Weights of a small GPT-style language model, trained from scratch on English Wikipedia: 11 layers, RMSNorm before each block.
MLP neurons of a small language model. Each row is named by its layer, matrix (gate and up: input weights; down: output weights) and neuron, and shows model dimensions 272-367. Each number is 128 + 32 x the weight over its row's rms, rounded and kept within 0 to 255. Numbers have three digits each. A neuron's up and down rows have the sign that makes its largest values positive.
A block is one neuron, or neurons of one layer that tend to fire together. Before each block is what it responds to, as a language model described it from the Wikipedia text at the highest values.

Scores and table separators. Pipe separators after rank numbers in sports and election tables, score digits, and the prepositions after match results, as in 1 |, 2–0 win over, defeat against.
L5.gate116:090147111154144131147192133121099070205115154048150096129099103085157188138098160091128108153108124073124142123163163105148118117180134116142167162133119092119162136152182155092099151118143220143101124091168165101141127139139165102120110134135103097071175136139138095139116180196131134131
L5.up116:163106095096148110116124140153095102171154122080176163141144115061129185167146144062126128138103108102168171131081161070142109106089133078118137137136103152129142145110156134149093153133133130094065143145106172161114133118145126146144156133124129158119174136097140168164124134121112148147
L5.down116:173161153158079110146166151134112104138169143130127121148167130155112131170172099192094096129144146141143073105149149126140156168168121100118098122166063127106154087111179130157069095193103126140118115161200114108078107108144107163157152116059124154183146179128180140156101139088085104101
L5.gate323:074165181097162116105153125103151140117155089172102132120111105172121165132112119148120189112119155152120093145161203136093104118198160111137136152113099120080092118072149152111120191179176161107139094104120125050163124150129119135140124183161107141154115089126141126196145154117179170147
L5.up323:091153138148156181089198164124113150093099174151125155163161119140123154145136134082131150127083151150139184157099143155183176130104126121099078102173121114148124106132119128129125163134148110099159087152093194113114134150121105066192087116050102141132156092087132121111196114152110199128
L5.down323:152141146161095128133070165162120153145181139117127073190134158122176147100135179148134118189174111134091115114180122133122098129145034122135140082068117133136121111044162105133125174169160120139129144131107154151151088098190141085093143156150128152143151082086165159128128112106106120137
L5.gate344:115129077127147143136184130173170090169091116130090151138099113099140151145183164157163177181132139100172143120130126114094111132104081134126138165126079152111196140087178159154080144147097176082193162097124171051139098099162145125094162106085149154134156141120111165137095115145170119132
L5.up344:136182132153099108072127132100098143118118109112132153146129135058098142118100170142149127135079083152163107119080131098142137143117122145123078112096124112122113149140158139156090165141124088117083155134159191103115154138118103141129177181162140168130100113154177164106101120124087130145
L5.down344:126139143143127117158172094120099144155131072136134108154099131148115116105145166142130059114135092127147161170099157076223139132119167105115148065120117143144097069138106170083108165160088193133148115064115169117112148055142076103173117149099148122158183130112173091085157127103123154064
L5.gate760:090156112133099142136116119150160138159097118140131065140104129112131164092123199068156162138106172101164138091122113094155125131108099106050122055179109122147138193149188145152137157175122095135187087120180125113174136130162144144162165138109102103085146095113125185155085114170080105104
L5.up760:138156186093104161150088140089062135138110140119117157156092127078106140141195187109113181168139186085147090149128153125165137146152096159141125093116019144122114135148145148161170182119151117073134129117089115141189089118118094152103168159080161120108196119082182128107137173112150105072
L5.down760:149118128141152084165125194149156134177198100096146163162094169107098085133140105215143125125140165150093108184154107169148124067114062174165101126139151165076133104139117118093122107138139133099108190138086108198180074135183095154153171091188185132155151145129172118125160153094094106145

Mid-word fragments and year digits. Second word pieces in split words, mostly s after In/in (insufficient, insignia, instantons), and middle digits of years (19-9-7, 2-0-05).
L4.gate666:092128144148125179078121128198127094129150107165127129140098106123115148115098159149154148081154087136175180102098073131152116153128115119118103094093129125107127054119104139155124115071153155139159112118063228145092121143088093142083151176092115126124171116177131147092171154110109148096
L4.up666:158111105098185145113101141101165127144126113124158174097188098088144125115129116124113135116067072126127107089115067115156118106120176129115105123055065102101112104096111114112155102137104201163128168111142147094119179123119113086176089171187115104148137161149163169161090107096118062160
L4.down666:177127129165167134185121129122138139101171087094129108134099120167163139166105140160127138125144104097089113119177197107174093121159088149123160145131126137113100146087119152135118122142109128100130150121089170054148120106109176137174126121126163105138122122114101066097155167115116108139

Word-interior fragment after prefix. Short interior pieces of split words, especially s after in (insufficient, insecticides, insulated) or France, plus middle digits of years (2008, 1997).
L5.gate119:112108086148214090121146057087169105106203075105108132093103105105128105128142154126163199097115126114156096097081145138089125094169138132162134113133142149095169116126144162107139178154176070064166091131170156085115106099087141171126069168138144152110125075156146111202155161082167192102
L5.up119:160100081113141133128168176129081091083124097095172140111183132114140161128097162133111109095106100130158135074074126118109119118140142129132077177057137098149090111156153132160091169107121090070128124170091129220125126164168131127053093127109119117127150153137151158155183128050168195070
L5.down119:105165181110138074149129136109114127144187110099150100104118064118141078142107138104148137115158151138136130094168138109095150095121076108172150134085110138107117188094087149092119192101174143114117085147131124109154119086125197081191110093178118119087167125129144077143141129149156086111
L5.gate182:118134106132171067125223102138121143126144097119082223090169103125157194066170145155145122169155057153119121103059126058126098179115063117107119142136135152146151158098122071172106091174110128090165102143099115113168162113131107102134149163130161135144140119156138117172134149115137119103
L5.up182:085143074152114141144096097160088106076133142115168128164180134100122155112115158152149099094060087147085107166145107092109099093129168139158132148111146126155169158177140171102106147148102088121173129146154160073158143104147167152088089134139146096157159138141178112170081132110105170134
L5.down182:104095111143137157134152157089139107130132143115106129132176087131141129085092127133122120171157089165107124136178091125148105149145134148124134105085184144146088150119113200120117102127142113125106096147134169150156093152114126049149098108157119113112100109126107089056156152119154148145
L5.gate405:134152112154135060043148147080121148121093139087184106113101135130122199145125111154127158152119148117168151097078161155197149107171100118141106069070152102111098154175154104141180090160153138176151133169072181059151101157081065141064108124142100155139112113179185147125125104098108092107
L5.up405:120125109187119080129120147107128108124143115086153127106228124163148115110137136136092128091115151158121120131066034087137129187104132126163132088102111131131097131090119156109187061185143121091223159173058148088142149125169131096185095137168134106112115139139193110184166115096121117123
L5.down405:143066166097149163090148144109174094113148120077094111127119116145161112140128142141122074088201154146097050120155144129078122200101162141048108151160123164120108135108110091118055141134124135126146161140147104118109152131192111058060137137121196089111181111065157134111110120106168106143
L5.gate597:130156128107136169117123095157134101077114096112158088109113072143183101147157099116123081170113076117141091152130167105068101122113172107076103083146163112103091104108179158110104171146149113108158155163170144087132141137104152149134143126094121166121133100129112168152111150139153190144
L5.up597:143129089114133121115128111166056110065139077112131123124134157196101111153179142126091106170103037126126098152153133101160157155114129156099097067190162178149089109122124139170173163116075099100101122173109166097120158089128153149113186156125118115138117151170158155147157128120094119157
L5.down597:167136142143129160136155159185169189091161137114156091110102133137146112116088144138142075177179123114077116113103080203180108177176129125117175158111115165109158129101133130159119127127107145175142123107098116112155194171114080167155070158152201143182161074128134073103173077069116140110

Split word-initial fragments. Opening fragment of a word broken into pieces, strongest for th (thunder, thug, thrust); also s (sales, stable, screen) and name-internal pieces.
L2.gate189:125145123090102111088135120169089185134075183126155135084111170131142153085122133091183171142165080123154139160144131098129152121145133136132153109122145099089133147140099122085110103099117111142146124182156125127095153129104186189087108166194103087089149113116120083139155088156144169097
L2.up189:114109120169053113104129158175127092122178112134187118096197130124161139124129060136047094185098126092110128161141144184138089143112091126111149174104170144156158116164117084120097130111114102162116127193111122112141119185153077091126166120111140150115165152135140171120165107133146111096
L2.down189:140136118111143112142131107082136104217115078091136177163113113061143162117100151161091106115168077107117125072141097083109079106136150139098090137103210146129125131092116148110151174100103126079074123133096102133114092165115164150135099111113137216171092171141129147132073094036177097039
L2.gate274:112128123174135099095170126155169175202170176169104151128153054110120137142092115107176137093083174134087174110072116123098135066160119090129141166172116102113118139079176128092095177129141138122181133124182094086202154139130135151138070120147121119148208105163097122111126192085079140103
L2.up274:163112140161161070121146116117187136150071180129115128106145082167187118146109131120149153148073199099167135149080072122148152095208148100099084180110156090065103106138076077099098144145068104177146156151174100093160140067160101094115079142165072161104145103176116151182098142112155107138
L2.down274:129108077112069159103100117123179106069094105087173138132094090164173093107100144133132142198108075187151107107097123156113155208067091172117132130107140147211102101122125128092161124140094127097114091176165116108121111145066087136122139134093141129063119160129160162061126025129182172180
L2.gate345:124165124143118122059090081167133123118100113030100140067131098161167101079129155139172131141131119135124107148163183125134148076062125135118120170138063113150122166144089077133126139072159130112146083166130146106142168044135105141125196148176132145077130136099113098098122158126140150100
L2.up345:158155163166106056146074127157119106193062128122107101099103173100158057114140115144116134104072120137118126112121120186098157105140132072133142182173142056142120101108116168113097115099125112062142122117118090092148100097130074102149154128134127173125137169132179143172191150129133150103
L2.down345:148142117085173104150156188140140162120127107116108129102145115088159182150137167140089120169107114104141105054130104096164102132187103117137145172105120108096123086131085102193159103152129110172116079119107166112092160077122154136091125081166111222156122125133147149129121086058119131083
L2.gate725:100125104144187141161117128167155130146113095126078131101104146160165110134143047127138125103142090126119117089132073141160122096124080098099155137161167155086121134138161086133115147114128130078077139085122165128082129093130112190132110142160124186092205175123093056143127135175109090156
L2.up725:166176187099138099140084076166143164107113179088111114112099142114156075101142075133197080144081123175069108145123152128115088119113135117115084168148102157151083064111098125154111116072082133094085121117163105093128099155104125143146103156160061100144147127164125117138150135098118173099
L2.down725:091068170158149116132133078058137133194100052145186094092129178094054109081125115161067160174130177115138123066136094108149135160126132185139139129138185133143163123151120178090181042102123150114103102158125129117166098146114086143122127092100157127124131130122102184112109092138141189131

Score and number cell ends. The cell separator | just after a number in Wikipedia tables (ranks, scores, vote shares), and the second digit of match scores like 1–0 or 3-0.
L4.gate593:109108154134151139097171125095153060146172143066114163127128073139092136135142140127160118118137134125163088154138097114099138143161130152073113151074104128126180156207150185116110116141160148179146096091128167135193165185103097127166133156073109105097145109140127158171084171088147153143
L4.up593:156151085089068116162179170165082113101096145110108132170137125159135147175167167124099163197166175087160104120154121211141161094085104109119149143153137074140128181150144105176110167173133110135152119149152073134148070117117156104129178109150170153119106141096101087098158138153167100175
L4.down593:124156130141159114100116133113092160116135138080142130099123169120140139116143142108145113087142108143133127105138212097100115123109158141126118104136148138102195120135127134103109159145126128148126099141135166111138107105119113145114159147128114074126096135143138080168131106078118174139